config = dict(
    n_layer=11,
    d_model=768,
    n_head=6,
    n_kv_head=6,
    head_dim=64,
    d_mlp=3072,
    vocab_size=8478,
    activation='relu',
    norm='layernorm',
    norm_place='pre',
    norm_eps=1e-06,
    positions='learned',
    qk_norm=False,
    attn_scale=0.125,
    bias='all',
    tie_embeddings=True,
    parallel_block=False,
    init='normal',
    init_std_qkv=0.0207,
    init_std_o=0.00623,
    init_std_up=0.0207,
    init_std_down=0.0022,
    optimizer='adamw',
    lr=0.000391,
    beta1=0.9,
    beta2=0.98,
    weight_decay=0.4,
    lr_head=0.00432,
    grad_clip=0.5,
    warmup_steps=338,
    schedule='wsd',
    decay_fraction=0.675,
    decay_shape='sqrt',
    final_lr_fraction=0.05,
    batch_tokens=131072,
    seq_len=512,
    doc_mask=True,
    train_tokens=1315000000,
    steps=10033,
    dataset='wikipedia_en',
)
MLP neurons of a small language model. Each row is named by its layer, matrix (up: input weights) and neuron, and shows model dimensions 192-447. Each number is 128 + 32 x the weight over its row's rms, rounded and kept within 0 to 255. Numbers have three digits each.
After each neuron's rows, "fires on" lists the tokens most often at its 100 highest values on Wikipedia text that the model never trained on.

L8.up112:130106175093122125106101174159137113136128119169123118135111204114135118145152186134178167102088106161099133137150111117187142109114117107180167113188145154132206143133169115115206116093138149212147148109163106161141155177127153085119079186135121077089073145078127141155153171108106172115140147053151145131119128205119107128100135171118105099157086093105090095105137137129142108162124073118109152116077133130140040167114160147100058135074167120163031110172123141073158124115071169089136137143145096135073142173133094113116154112102078102155176121135081145088152129107108101130104049147113211114144161116143049106085143171116124129154146131197134128158159124160133056139161135082103153140104113095148117151115089075136152147137097102111171187101040147102116141091158121
fires on: ",", ".", "born", " |", " ("

L8.up236:129162106153103152167100111095139136093175114141164081176127123129060158107108063071051150131082118128116134119152161221134138144189112102096164134159114157139184087141178117145123130098125119114130136096122106123135145108123104120179151107098084104168193193074114119108089158109099066071118110098110134082109127112141123122149160154084123113103195097118133133118131107144098141163124163136148132136078094206118156072098140130123142110082058116149164126085129113164196203109169076164118127134161067198092143194133098147124101172136124136170129145103138060096034153117133196139133091139137141187124141185101066088138119138096144132140144110185128151154159152146127105138122096101183124118144097170065146108124171190135130133125164148115124127173160128166106153126098131
fires on: "==", " his", " the", "'s"

L8.up2893:133120087152126143100098133178139177144122114127110078122147140141131140137124132103130122073086117170119174162106130082177127106124143124140142171132155209181176162128158091181117118165108072114138140125145092134124109115077165090181148101175151071109126086054136130158136141133149170142077087112147143134147126187096150134150109153087055091178085137131091086095098121061156160090123135113119124171076128123111064075107155146114124131145156120141156085099097119135141107143154129156187186156113158154102136138108186139211122116161153109114134177167125119110141083176128086127168153130119156139130163103157119090106128172156112144108136087117146112111172090149113078126115111106093179233141159098117114147110135096115083152164179163176140154098048073060147097108152112
fires on: " in", ".", " In", " (", "In", "\n"

L8.up2754:051101113140093139107135099142094176139169189119097107086089174138121150138135092102081163129124074195152211119157063094138146130116157103104082132186149158193133134081110118135111143075116136098138062115116140127123117072096141082103103125166074099103118155114127136147199212136141140124115131182126183168068132143137147146085139112106128143078145171078128118128151144222096144156097192133125139136052095135127135060176175096169128136146175090142100057109118069124157209134108081184179152161191086153110159135117118146151125157095185192129124120151153111125086103140126144124106149140130148113147114153112121099122107138142150131138155170125059172102136169122070124140114159172115148159145119136158117113098069132116169061123129131101180174127115090103136142124144139
fires on: " D", ")", "°", "}", " W", " |"

L8.up1683:080138155052133125171176124166136108139107140106135102170143135135083137141151103110064088107112144176151121157161086147134106102139096093136097235132085127096099140142115132173139144112085077156153129136116152120141133105104120092166164138198081166169180145107136128109149138087147109110159132124169204071136115149053133148182146196143090133139135160152140168149179126123131142134174171143134145128104131134110138101116161155091115153127123157113102077128107108146155152152180102184127121149117136118147120148088124179168178170168123159113192117084148097081169140126169166141159133090098108096119080175069110161159108120155141145134125143104118160101182136171137108183134135139120128083114081119161130139161138093120135100086124141174128132146096116133118118111153121
fires on: "M", "m", "V", "v", " M", " V"

L8.up1178:108082110153135139105108126157088122160140127115096136099163112174164122136122142132145147111117150194117207150112137116182140124097115101135121092144103119141156135144157098125065081154103100102179098151122136132097141151144130103109151160104115071116173129063095157092163172160179184129129051111148106122084125154127200110088155140087107095137137090116143149120117181164105092157154090139085147104152109133127125117098114177155106116120120091167088096106095081169156120163130142137082154168170140100156112188124120090132153117092169116135108130126105093045139095071166131102141118122115193106147131164126109095111057094089154137124139159152074125142123128199079132127169155139124108154130110095139075150144133070137100153072155172161104133115109117137165128125168076
fires on: " |", ":", " in", " May", "In", " October"

L8.up2546:085125126161116106135126096108046140096155158085073089152138102112128097070162122119092124161112180185092099103141151092151052161183119135158115142087112124172099167203110120153120062163116094107092153164141165074149138113125108039128119123132101063109113198114104192098087163143185104095115157109106160141158114136096141097105124159139188189099113136169117145116138186093155090156104163092118181101144129140130122107117205092122148110115149187062134150157109228139143133116175136166187138096144153121143125102202101197132098119143103177129125178121116172109142199108116100126091117049117180065151104150062165110133187085094135148113104160096086148183147139098065124070157097138107106090109124145120135143091092110122173121109166126116083160088136155075159163088171102
fires on: " he", " she", "O", " it", "i", "]"

L8.up2155:076155088125135136099148109159090141138153121152143082138157066072119134141140121187138218195087069154093130141149087141178172131075103077168115131168114159185153176139121091154092138079119117143123163082159108149145167124162132133085154109197185092134142148077139154053128126107134092144145093163109103132157107089147157147130092128076106185161175089105099107101119105133127135141120165109142126114146130148167146148146121150175076076124146138187162139170086129157167125146133132069107146162171090155100119169104061163134143173129175095067205111127150152098125128114115092126139090123152109144058106191141096105130128136116152180182139152120142082119133129101014114075122169096126107114154142176131162144143144185124130099110139115101098078159135152153093131117149161
fires on: " the", "ian", " his", "ino"

L8.up256:119103139142143118128094175106107163107099130158088126131172172142137142136177137124143140161142115157067095131148136095157131122117120077119129091153114088117178135188120100161105136089076121132136120155100139104201090122098137100142145155139146160103143142097073161179133068089142172126176168102154134107104130178135116104152131129133151129138156159188081140129145114152110135143143156139141205176091173130177110094130149086090102088142113191111070123085140127125213183129146109151108139145126141193177135183173155124143101187087184117121143097112155130105135146145169192165132096121111131066188117098084113095145140153154134156164131098132100124169170132119105097054184178178104170121152134074142101145123160145161127053170175070141109112092136146151094091139163130
fires on: " S", " Ch", " Sch", " R", "C", " W"

L8.up3034:109082182153157147141129138146098098154134136176133090078146105139111125137180170114100110145068105197131175111173126148147156129125058140115100154164126177136157136142185117132085156153103132148177116132120108127073156163084090125175094148140129148088110185117112103101189077147136171141135127092098143164128110131116173099112129116122088191069183089126116146158108121141096054117172093129172151107122140090106130166156107158126135121094124154125095065172094150112163084196134132072125141120118172102123116158137125151131188125123142118170141028123135117104113143139154128135130109150173090095132166098068122074177136180138100145083117105141063166098119069102083083125120128115128104126130109118118067126149203174172138117167141095143138109113033091125142091091144099
fires on: "===", "-", " of", " H", ".", "=="

L8.up1493:030121090188074130114152161101114171052166158117179147093103171127190100186153130149131168061120143117145118145125090121162095175222085113118160156132111139137168079131108058148155094079205097160135101163146135135159116173094128119122125175125162088101095162174125145112184122104088097070121144079104150065083117148125145092164137119163151124144103130155149137099115134123160130114067051091191168114173108138134128091107189199097105097097111135114161115102082140193148145125140145082096169147139093187106153132143148120190063134171109151082142139142087147081141101139142162195124056141116126093122138109134107131091156141091134122070112121162092078133186161073130123085095131148107133142095101145109087137134090063109093143090135161097097148186131111101149111104102091
fires on: " and", " which", ",", " to", " who", " then"

L8.up2259:115145081096115076139142168126053143135203086146141153081188187173117109145174135132160203135064080180102101187132179115151082132135114115106109123116097124137187118177192179122198164130093155128170091142157125128134099160086140134133142132147166135038195102116166153122071121097061150153117146104093106092076099139142174125117145079110127102150132129136154123119184155196132165139120126137137163143125106199173119110133155137159167096123072156148123124109138131143226183183147110129127117171130189124100145121126077141126131116110124079078152169126142136150089133132169122145123151126106115071104117113081121123139096138158162198149165081144123144149109167118098075111175123130128087136168094118149166157157092145115130121178154126114136125086115125160049168151119150
fires on: ".", " C", " c"

L8.up1475:154080129063221080114141130113170065094139112137135147175094129086150165136152155161143104080106192126143143214117156099181147191111173167153077151111017170116103145154094108126116126124110138126158116058178115141163156148111093130134095112159102134104148075157149160131114142110091148120170157134095117124117125128046125120097116121129095122075157105138073125121149210114116156127106149138160152138144123099095140151106108088142115125106124148106175148114082156156097084171133123142088124199114081105123135109129097106119115112138137125129082179139145143130130166140187120147132136101073143115106060159159125121128143155144175187151146177170138202198125123086179132143123161115126169117158142186162157085094153139154129159145070186168136107111110156149107108083184111
fires on: " |", " a"

L8.up386:159141162153097090140191181083137111169198136139152186092169142122160083222195165164096135104107099139082149142149073138147134170138067062235111082120094174125129090127125150125110120087122117118179120131116112144102174122103119174146124129148157092112136172088138091126100105151087114110083106155133145135038146125070105112134113119118143096179122113101151115089114154196126133119132137189174112144087116121205071088101133131089067103104163090154117079119076124144121152183071145102092107128093088113099115097122153143104141144047129158110107151125153086097095095165140133127128159140146133118162116091128178146101065114115127210129074141192140135164135151153119104116077149183122206145110123154112075175159139099167099144117135149180156159133143167069159167155113074
fires on: " |", "°", "|", "′", ":"

L8.up1516:137151138157122150148075162124136151151162130096098098162076114023162123178129140138155117143112206163096163110089085146113142105088107156120122177097094096135119131141142139166134137133129131074164148180142050120165161125146107121158125083160134108141152168149126157152179156127118140122119107147156141154093150120136116159148162138126064141174082111169159157126111135185140129203129064094133165134123174152141138130143147134123085110161101113100080079068119107123131142138106128114117151121155084127117138100172127142099193110096076064063183183128144184088126103145144120102117112138063130175151109111141136106108154138133174140086207129142108166162135104104121058089131114085089118096156122099177140183043154135141167164124154172162123126102115162129183135159165115
fires on: " |", " May", "|", " to", " Ken"

L8.up1642:087110139088093106048077161104101084122151141120137079102176089190180120138167094153156148099173076224179140121124167126156119107172124158099128153152063141110160147097151096184117126128170121099155045108093154104093137176100116115207164092124038078120173125123172094152128129144135106094184155176174144147080101113111107135098079140092130121193111153154114118168120192125156109073098106093162157110109107130159116094093177160116120080071126092177087079119130172098161107160186082117142124129124149119092128120136146155100167110146106141125132122165185153136155129134082129147171138147123152123147107138163164134108108111129136176149091134194129148170154122108187205091120108125128139139119110140106087144120111130091163083083108183135156079093127149092136082188099072
fires on: ".", " said"

L8.up1770:156128061160112052092116185143129142104105144125129047149159121135106042135175176128130129133178121164105167108151091133179067090134089113153089115160094092163184146125141097167163124071156093209149145114108114149137126064092113155129106076171084158097123194144055125107125102120157158088123128090091145103143101172168159114150141100099076178123146127123197183133154178169154208133139146175163163112133140148080143178134130106143114155097170096124166183102125126154145114137155099095059114152172101129181063127092084145155143129131098154157109068133163117130164166096111114137141093124172063186119133079080205088110181172149173152127155090152114133097110171120114029099104113164162115168152101193166126140092104122167115106125115169093136099215143100123127110128125131
fires on: " ==", " the", "==", "'s", " at"

L8.up805:107126177138086095131102160136101155085110197162118140078141110139170074149143116143083127100125194128099130138122116156102128151149083171117132165100083105213206094101129104205158139096111173084111152196149095158138120138065110089108075089104169028100157132100105139170167143150137112155128076079142191113127114086165195056103090123165063112144099108168107113115072121167082108124142096095098161154135116196208146075113138093124055130148167076117124136143124189127143137197119132076131144184119111134095098121113150132154110155177093086072191093123158129099082114135131118125165083111124137109121110117130033132099143135132153158144117144139140120172146143166078074077147149128149149157157124118144153143162122095095142107095131105091088185128157181104097102059218087
fires on: ".", ";", ",", ":", "-"

L8.up932:067051091135129103103150167159145136088102131114107081187160118133128102163167195138099140089145127142165131154130068133096226191105146156081127104094135148132134114179097121106157110104132108172168128124165112163139099148094170161142109119109155108089203207141120122145121086072152149150102072105111130109147126108145172116172140081125094165148091109095184123107134137089142160107176182168115117139147163142205145101078119133136096136094093134083107159127157140117102147141140089106124133118110142149111165129148169138207199197087141196096140156075113140133158147056174171127126110089125121156161100155105099107133106145180083178190126125133156154128152147173164112085161121184132133143112080141182074161107131123128153096190163103054075143143130101130133110133103105
fires on: "P", "\n", " P", "p", " K"

L8.up1227:088166093107129096171175125171189112054151149151110114122094165078153160128180156179105123129097155140112099122159114038097087185139108168147086169127077125136147161085167102155136120073190122088140154150170127160109111132128112147136102137103110078124096196148140185096172170159175171113104119123160153133105123086120044120116139093094128156136112132122178147127148156123142094108158122082070165104094091130119124142109130115099087123133153092136106106140125104145203215136160114121139076165164039145116143118102132136162116113099085090077128077125132144107139105139119148150135112158071141151174097072184102102160124119143122118152146156133133096130147143079144093114077104088075148094188127150097127130149103137213169139166144153148148161156077129097205089104168161
fires on: " |", " ", ","

L8.up2609:098127149138102158105141155114134085096099156149130104151175084113133106189164141072127165138175173150148184102135108182125152095157083059159138193120098095056103134096169108083140125152137119073134101122159098110171146101106126101106096110177056164153151155129114135053126156099080108161146147147085080083137176079134100141098158145143048204162087101101145128146142113095083126118117121163087183145129177127141124136135145126115138136134127133138143081088098166142121162073126093156094088148088174096133130156138099144159114144129138127143190152102104103138102172138117127084124104093115163042094158135080115066128145131140136183131078114136090143130109084141107094098152209144143148088141110141067050143146128174136123127083165114127097114134095097117139151113130163
fires on: " J", "M", "uz", "-", " M"

L8.up1379:139143165170079076175116078143105099146148136185139157088123102052147158083147171130119164155114121131075133193114146160139120115169114111174094070078128098185143141092173121120171158109125167145139162140146138120179133135130138150217142118131147126158123160187170177085147076150095210106161139135168125091164114104133112135130128143096157151223123145149081128107155078159124137110167143126136124103180084083143112115107180111106059111129109102130159062091100145126151134116069101089126136182134136192193125177185113138108110180139193120153129134092183171131186167043087132125139122192171131118138120142172101162110102183147166191179129093094136168152153120090115118143105179104145106088177109144122131105069084179190172052151116133092171053121171207132051058142072097
fires on: " S", " R", " Co", " s"

L8.up3042:110123114139148125128094080183173142112190179122137063112158127147171138143194140116138137152115093123099212156124126136155105140167170100166082064149054152098113078186120144156111110147150057103138133104112198153103124193104112115172121082148128144076131138142149175107160133152109192114126141123176181140060116077070092152092121135118095118075120106095164192129113185189122121143050102112123122144081176179192097134105118128143105046093165092145115078090144119105120137144157132126141161160121140119053091147139149140100195144139136124113108191100181137144160160078094145119087156147132171156126130106111136055128187140073160177148178142120127148143107136125068125134103110104127141144134092101089128106082122149144120133106117114114142169122083129135134102085167116
fires on: " |", "."

L8.up2398:130125123124196097063104136119122088129093124167175104100183067107194102075164141145098107042152136106136199052142100156145106144150102115131136150177138114157152123162205134148140111129122146173165121148078132133115168095142133196081112046138197131136141186113102093160129141142204158082114128087083196104087104124109163156165126142120092107151142108110136188143158169178118101120101105159101158150080124095117165140155125166090130145109091120145156142132125148108157174155114145147088183076133110123131053138081167150147092091131143137141118117106133062129132137118103184187124187126073154073087124144074102097086152074128143144111092141179103102116121113141141060170098155133133150136116100079103099130130115148140122127154171145130142098106072139140112156113141113
fires on: "===", " (", "==", "-", " was", " ad"

L8.up2343:123082086169113191095108132177204107143178121147111083121111120122135098119161128145100094081113148184130188107163085117110103118135127110086120112074063129157114115049117085059138187149134120122103172141072133103116159159073147084127178079120146159131148156099149148117132116104150151119125119156134132105110112156118115145151131141164148205152137099149118099075109143113139111135151136126043158103170142116101090115198149171123130111093169128128095118091148181146135143094149093073162141124163123174177146152127125121113127149145101153162142103147081088062106149120089119173116155123061189102046071169137117145087146171155122150117115160117120150104126125090142121186148095092163142211204133120135059096192158091152145142127135120111163125224115096159127117136089114
fires on: ",", " to", " He", " after", " for", " he"

L8.up1130:093105135139159109150129106171133143122185127156145073129140151135076095122118203144131127107116135180115142144126078128146139147158104101092202107138098159127126205124137152203171127063114101141041092122170146156146116185080115097166149114168140120078178093180174104058092180174121134162102141162105115141106090141091160138118120172126166116108103134139192155152080166138149110184118153144088070124137172081139092051142150179171128123155164156160122091067115123155168103084083142139184167151114113096140175098133113129153126121112165175203125153114034101127110130124126119098111136162154119121083117139117048093114139134137099168120164131130126110117117158091147167084122153119152102161184116109128125168106138092184147133185164147101106204094137099192153134096133128
fires on: " D", " as", " O", " \"", "."

L8.up1967:078090138132129171104087169134079169080130141187193091127126118168154153154154111110113141164122126157144103147143069101131178065105127078195130154131130101137133111085153169095096150084143101148137088097128096083117163149144132127119148079171119086139072188118109170163155095169101124125162129131138108129144129136129060132106112168106128140147202131105104130128199099140143070135114140092143116114112153165141085112116117162140105122161092095089149071113218129125199162131141111080132143142181129189165157130151102225145115159176131078107149075114134197103137140112155130135111168132084165138118112141055130160162086081144161174169099117153071143164121138130112097087123154153113145152107096099060156147120124076165161151178126124099162187138120075098135113141085131
fires on: " K", " O", " S", " D", " Z", " U"

L8.up306:130118137130149143116137115086160085113061105131131121137149100128190160184206131130159112122106107136162176128155161168184095140157171126139129133046097148129128163139169079092105112141131108160147134103163099158137157157084128148176122109178076098125205122099094119055075194139065120082130085163120161201151119139110151098200164105129086102110151097075179107110108170124158125169100161137070146106122109158078143095084087170162078086108066090099119140082076142144127095151179106126160151159137066155143106169094211112099179182128065078141111080173099160089163171159116166191130166147124155128115189172075148134111130134043198142128111121166142188146140152131121086128117123121173160087127149170128065182133160109148106127081106125197118131153125130118086124159092107
fires on: ".", " the", " |", " a", "|"

L8.up1344:161157115127197103069161121162108155071172170137121114055146132050208064139131157144174177128120152137092126185109072122117172122151118161161166154111143089083171093105144071109123085113152063094107120119155135112158156199113104133176164113172127125170134109161083158141152099144104149129150116132146130173210125129095116113167113116119146162130101054158169118143170200153134119087134097132153178114165089108151094081132055149100073090112152187122157119133154139139131108065143159117145112144102133192233111149130144123133099129102149105062149081134115204122186224127153137122087100116095113164169074098188180098101148096161065157109136081119062098152141099104105121102088126133121118191119095116082167119161138112162191138145131172100132126075105153020108164147169059
fires on: ",", " d", "ur", "r", " Tr", "ic"

L8.up987:161111124128126091057121154108113149125163156118149099171107159174099082072129172138114116113058066184160170071108126144160109160154122168138078166116067203166177157090103125182137114099140170101149098123143130088148077142150118139147127116082073089066181117110195118169162170127158120072121158145071174079096146082143113130162090161123162123148128141166089154161159142162135111167157133048126158077159150088180150165153173153111176144079190187139157075106118083139118147070081138076106133150125186095112115074116093140100137151168073114127142193135128117114121147103117138129150114111095118117174063099151125119151110170161157133135157160132129128103158122112123117101088167097192137114137109166088090182160091104142163114163209194086132155085068144143157133052151100
fires on: "-", ";", "|", " |", " Ed"

L8.up1821:085117101118171136057107153178094107115119124141135119122120127097126143114160195125186175099158084177177164116118100133143129143156098105102109112217147172128145119169216129131052156084094146073200143117190102171144124112112115109136166137102090084097118155091046073162091120170164163127163147082107110136110122143086135121160118140135128166114102101138113038159111138153120171155104114121118169122096131174132115161110093113155065113112143097120042086103080139116088140132132156100115154131119180123181146156197096106147155131140093093150134152144145128074106130113123109144123120119118176098119197083107176129118115081140092107153137150192091118113138155068094093149203163067095104176099104073122117142091060178141132101152148122105144142093040104151165121136167119
fires on: ",", " 18", "\n", " 17", ".", " 16"

L8.up1305:104116131137137130134130104129089163096178110155137145100132124078139146148093103079126078144087189149126127140164110058156160149102086127101140141121190151187066152181110103163106107105160069132118148142111139115158157156101166130099129132134151140084141193128098167097126087128138154144112129101123113152192151132115105072074093148180115130128108068161098125104168106171158111132129115102062119164110083096184041131155098151163070078132197115101133114120099074160179081151151106162127193162126120135141126148121133149157175174139172105069133090111120152126110124044120139107127093119061091116133157142111092128148147192090117093148176101148095143133211138077125035101095147160105174108166125174147121115107139140139199159074145181122123156148155139156146147121219106
fires on: " |", "}", "–"

L8.up1557:118092102091070121118146142145099069077124127152126134110178111156189117126141177121105114099116128158123179144156100105119149127183104157165115115098183117174105151157105134188112116145082105145142104169150164101117131167129112116129107132119082124052138117106101128084139198170085178146112137139097112126154079120138119158109061100088178112131151177083175142145163156160143102126159109117154068109183140084154124078188155108205163134086132162149071099126188130130172122101088115099137163131120143158195142125146137105178107099143089151128172110088112143149116181092129112140077129178157134054151145130097143108187124113132148143094101073157096156079108097137047061124169137147130090116144153126114166180128117094090090126106165172112173104161139120126122163116115130
fires on: " C", ".", " R", " D"

L8.up26:135144140113181161127112077098093160166164212159155149086101163088114100139125209127126138048056171160114098105150077166142146089136163138139084216145098112139093131085109128152122140164104087121098126188120133103163136089067150106152098096135182100117125166079158186209185156085131104099074134115179190084133095090103108079143101110122141078122172123128114153104149151122074113148082077102119128112138147106186115145068098186151128165135131113176087091106145185113113147187136135117124148080083122104147130142153148111187121140148152068048142164135134090097104175141096112168182141088075138096166090154083082131147087130129118079115172138104100121144150104103130142111144179141143144178146145130090152122165142137152122129150173134142127137157079163122083148147117074
fires on: ";", ":", "):", " USA"

L8.up2256:121122157142098102112126131100107204128132154127154114172099154092134126115160151068120167146083192143167144146099133112192146153111132136087093139099089147099152121134132109125127179158156135117086115136171099139095128146119136149163160085137127145088146077087137119157101217104157113143185147214166106099121195150152148140116128143061165114084120159112134108146110138083143132164131150174177153137080170106122049085145156084165129084147181115126122121145123096146159107137043124102086164109122089036087123111159133124127126131104126106114135149152123189081114185115096086173119072136146188098089102095125153130127163142123137155150114142193097137134161060154176131058085113127151151099107097178102137117091141113130145121091068109118125126041173180108151133117171096
fires on: ",", " a", " (", " K", " |", " A"

L8.up1451:172134104129115107153144103121153137143126115115155140117107127137124132160153071129126152124098110095077130139144147133149110078084088120158098152112094133087185114110144103133115123115155091188143143158108095112097131183115124146121085086195137126108144154097026159086078089083106119105159101133097175084120188175131124147189097147154151115163108147202194096086107153180092107101153130151163215167141119128118062102189122123137090118201167122111154113073136115176140178103146048169108186146119125177150107090111150085120122141169125124106099168138081098155190156106098104132095128111142130122157121124124111114074090125066110128126099096151137137151148142162153141084059130154101085117149120110124140152172146140091183134186155142095102090126129053122137140127171144
fires on: " of", " at", " in", " from", " for", ","

L8.up2143:140114163129164132094176153100155106169146132148195124148140110096144109074091132150128076146111096184166175083179125136143175099077156120145152131162050163099166130150104163156084140183168135115095099165147113167139181148128132122131109082123057159145143149172054140163123160135101167185111159107147160156071166162125143107135093136152121118114165121156120099141122165156058106163075073167128132162141186150142144104072148111087123125083173120162121108104138136146161136145122097129117125137135104145132130167093121132133165149117095115106113111117092102053141172106091186122167148127133157117144123089145157076105094141107091154208144108138090118116151134082137143174185115097076179104102055094041115116157070161145116088139110150148150092168036094144115148100167148
fires on: ".", "18", ":", " 17", " 18"

L8.up897:113166106134131124082112161158092100119127137082170141152142175179154095075116147129121136145117130142138123132127101168168123047164119121121165176040152072131109093090130118110117144175132094136129096133146100081099107125116148089121117126107119183149155083159169098110063123118120208135124083131096112111128166152101135149187106144080141103173123089157075079138102111190061162133106136173151104126107144184163138110133112111153128113157191139136105112141113144130181166145132075147093108179164129136095110186135122129127128184079155124147100150063117112104102177122197130082118088109141149111145098169192145110154165140142125104111138095147087137141166115137149181156125155096127106141158100146149075147153133127132105162133180199068140128170136159159150141120089132
fires on: " M", " E", " N", " ind", " f", " Gen"

L8.up2734:122091104145098156151108135181110102097149159133173065140088149103090182195179219119168179100094174170143113102120109109138179173128131160122118122097161134148102130117107061100182116146108111151159140079137178121166139135135128052122108145074133154144123109134142128153179171090155237128145147080177132180141199134132088138100094154105157145105153171164147146135145138119160075136116143143109163124105087136222139073080196117176087094108202153190081063100146099129115122132103112154126154123153148154185121110103161145181094132159184165118151133088088146120074143081124131146113104132106113106171065140158123112179081192108064132138100157105167169109099133116178107113169161127118156103116126197097137092137098044140196135103172146094081150067141192068127148175104140
fires on: " Z", " P", "yl", " Q", "P", " R"

L8.up1817:110155118122154088101117145182094141123172143174167113129132116103105128135146105129087155112133167049121187127178140060107072137105140119132063127133123142174206148127117085149066070174159139126147052142107121158131180100096154089195133093131090150090144122186089111134113122034078178121180100117164131128173157079159159139108143130160117127099204149096200147153123169156138118103107099073109132145096090142130107126141096095133153100097115138128113067138124096121150109190094111125137187192129107200169094102093111151145102147098148124090159172114128146142136148092087165166050155065151131148071140146111119135122094162177092160147157169117151176172160124150084123143130121185177079102130082062083139146121105131149198163055141068043147100148141162077162125156161136
fires on: "==", ";", " |", "===", " /", "\n"

L8.up906:142095194122174117124126104122093151049179167168085169083153186105101179138105175150093165128132108159109133120139104139185120168143111164186112109149079134109164137130087151127182128161092136179146139105099164104154162150106093147134080161139121146137131068097165170126157128109175117088075159125174145094150059122094113140155212151135130123141073143114164113119171156170126111133102183083070143148123100111143167109076100163120093158135153123144097097111181113119141129063126159131093168156115125126074086138103129134130098152202098129098096104146058125129133143152115173132201122043145092161139121138090083116138167195100162118189183177143160113128143187143130141136070117182099075098121092168085158144145057116131124155132112145149158166148171092113131132040092139
fires on: ";", "|", " |", "G", " number", "Z"

L8.up607:112103165102151138131134111122128140132174142140086117147219141175140135132186071153091140086087110186140081156120162106173129177117080124094143109091125152167112132120143109132143134155094138159110115138112116159139156175063145136117169118155140110174139154103058129109133128131136094150123084129172126122088139158111128082131141093148095104106136164131146175104113136136137098115169111126108205182059102079117116108113155164133130166087128168172109172113162159109200129137146141199135173112106115160141103147106107104172198179106172148156145102145192101098145111155129098219135097110126078093139134100087089133120114144154105131099126031166204125089168173160119130144172113173153123141153110112085124133094155101110137118164179125150111113109077115128156078132074105
fires on: " (", " the", " H", " f", ".", "th"

L8.up679:133122126118131145147158185063120164143104119064128167173108112114084117109148150119121106160115136153165141189160051165099131124140138112125096188140138105109152134157093156164108080155110125146156126105154147099096179104210174114183137142091164187140096148145127121113153105191106174130131086123109104193154122135101155023110161117109103130106075146128167095096130123143176177186149071102071098172107116168135146062130169110098081126166170078122121158135144099075160182113140080113088151135160117129154070129131160151090143099161151137138155112117084097125129170124149148108149143091120183086151112111092117130067115131094134110154128177086083153154141141122185099104086116107111084113127154111179142130134140183191136111152100121127133165179166082110187135154117123
fires on: " |", "O", "-", "K"

L8.up508:150144128088134178102110097085167158092114202147111097162135142177125080085155182141189100074084112129106150125111078102155071118098160147134087220180160102101157193093122097135140093134148115129093091119121112087122110159078109130150043121186130090079143150081045156090116089168110137145104157135089134143131140101106118128133080147152084171113125121137132143165114157140089129106110153174115137170110095136183075130125122136092074178147129122077130090148096102133133140120144115135124159169102161172173112154130138115176137150192179130161068162114091093121152145105183114073096164143185126127159132123123149077145099120135137164136097101077117141196144144129178106092147180143121123124139066167124102143106137179108176139083172122170118115159098073077055113121145099
fires on: " the", "===", " In", "==", "In"

L8.up1094:148145119105131170082147069140152117119131164107129081161112143135177103155143080093146128081117133124145104137068162106123101204120099101129132171138081118129154156132115134138165165099113113110145033186156173174142094110145122124091134127138113129147163139143148168100133165129155128083128150135114202137109107115155112137137160139134088107172105100103140119078168125203090121096080147103128158194097135073216081139049139135122171166104096199124103129146139066147087133231190132141122147127171140069088092127078132121127114169181118134106135147116098141124161133104188120101137155107093087125164054093076093113105149161134140123106112169155104111152151140119138046116081156109113118129146087109073151130152061143118162099106176136091121166157083171101109158069124176
fires on: " |", "|", " 6", " Cup"

L8.up517:135121161174095165123131126185170153130154110184070123124124095104144103130137115106103125086103171108123185104126122048126146095085114106074118145126152126176072142074088166105103141140141082186225105152127084160068129133124163093173047096109119142121103111104168185129127131081127138129151157124110166052167150097085138125160173100126118145158128136131085145104150170146043109159165093186105172099118098126086144127144149126165087082145137056102131097152135120089107178052125146115076102128082114130145094161148094100133066162115152082128140084146138150116167105109100096150124134081107109130131146143146106134100145145148084137124141089078151111110091098132119162074126162153148070162191157154049103153151128084099189154139062195084088158125097195133141081108158153
fires on: ",", " to", "Z", " in"

L8.up1529:062116144133107126126148200120151124110154110129107081148157108117115111168178133091100174113102103146206152168139094104142130138110084089146112119123107118194098093113157142136132145164075090090110093131087136106166170166179125130175118115126138176121153166112076153181089098167119108158105104132169141145134158219104116149130121137125167126051155084140071170175113103124130109169076180125134156181150073089156094082127149104080128163108117129123137113086162121155173173121175104211187100123133088171193148158149123110149117106136110130185156102112045117124146156120163120167077170097135169158236140167113133155103106134134107183162110132125116114128174117090114100148123209167127128109154105101189125092113160101146134047058166134164144105154113103135153075125122127
fires on: " D", " S", "p", "P", " P", " Dr"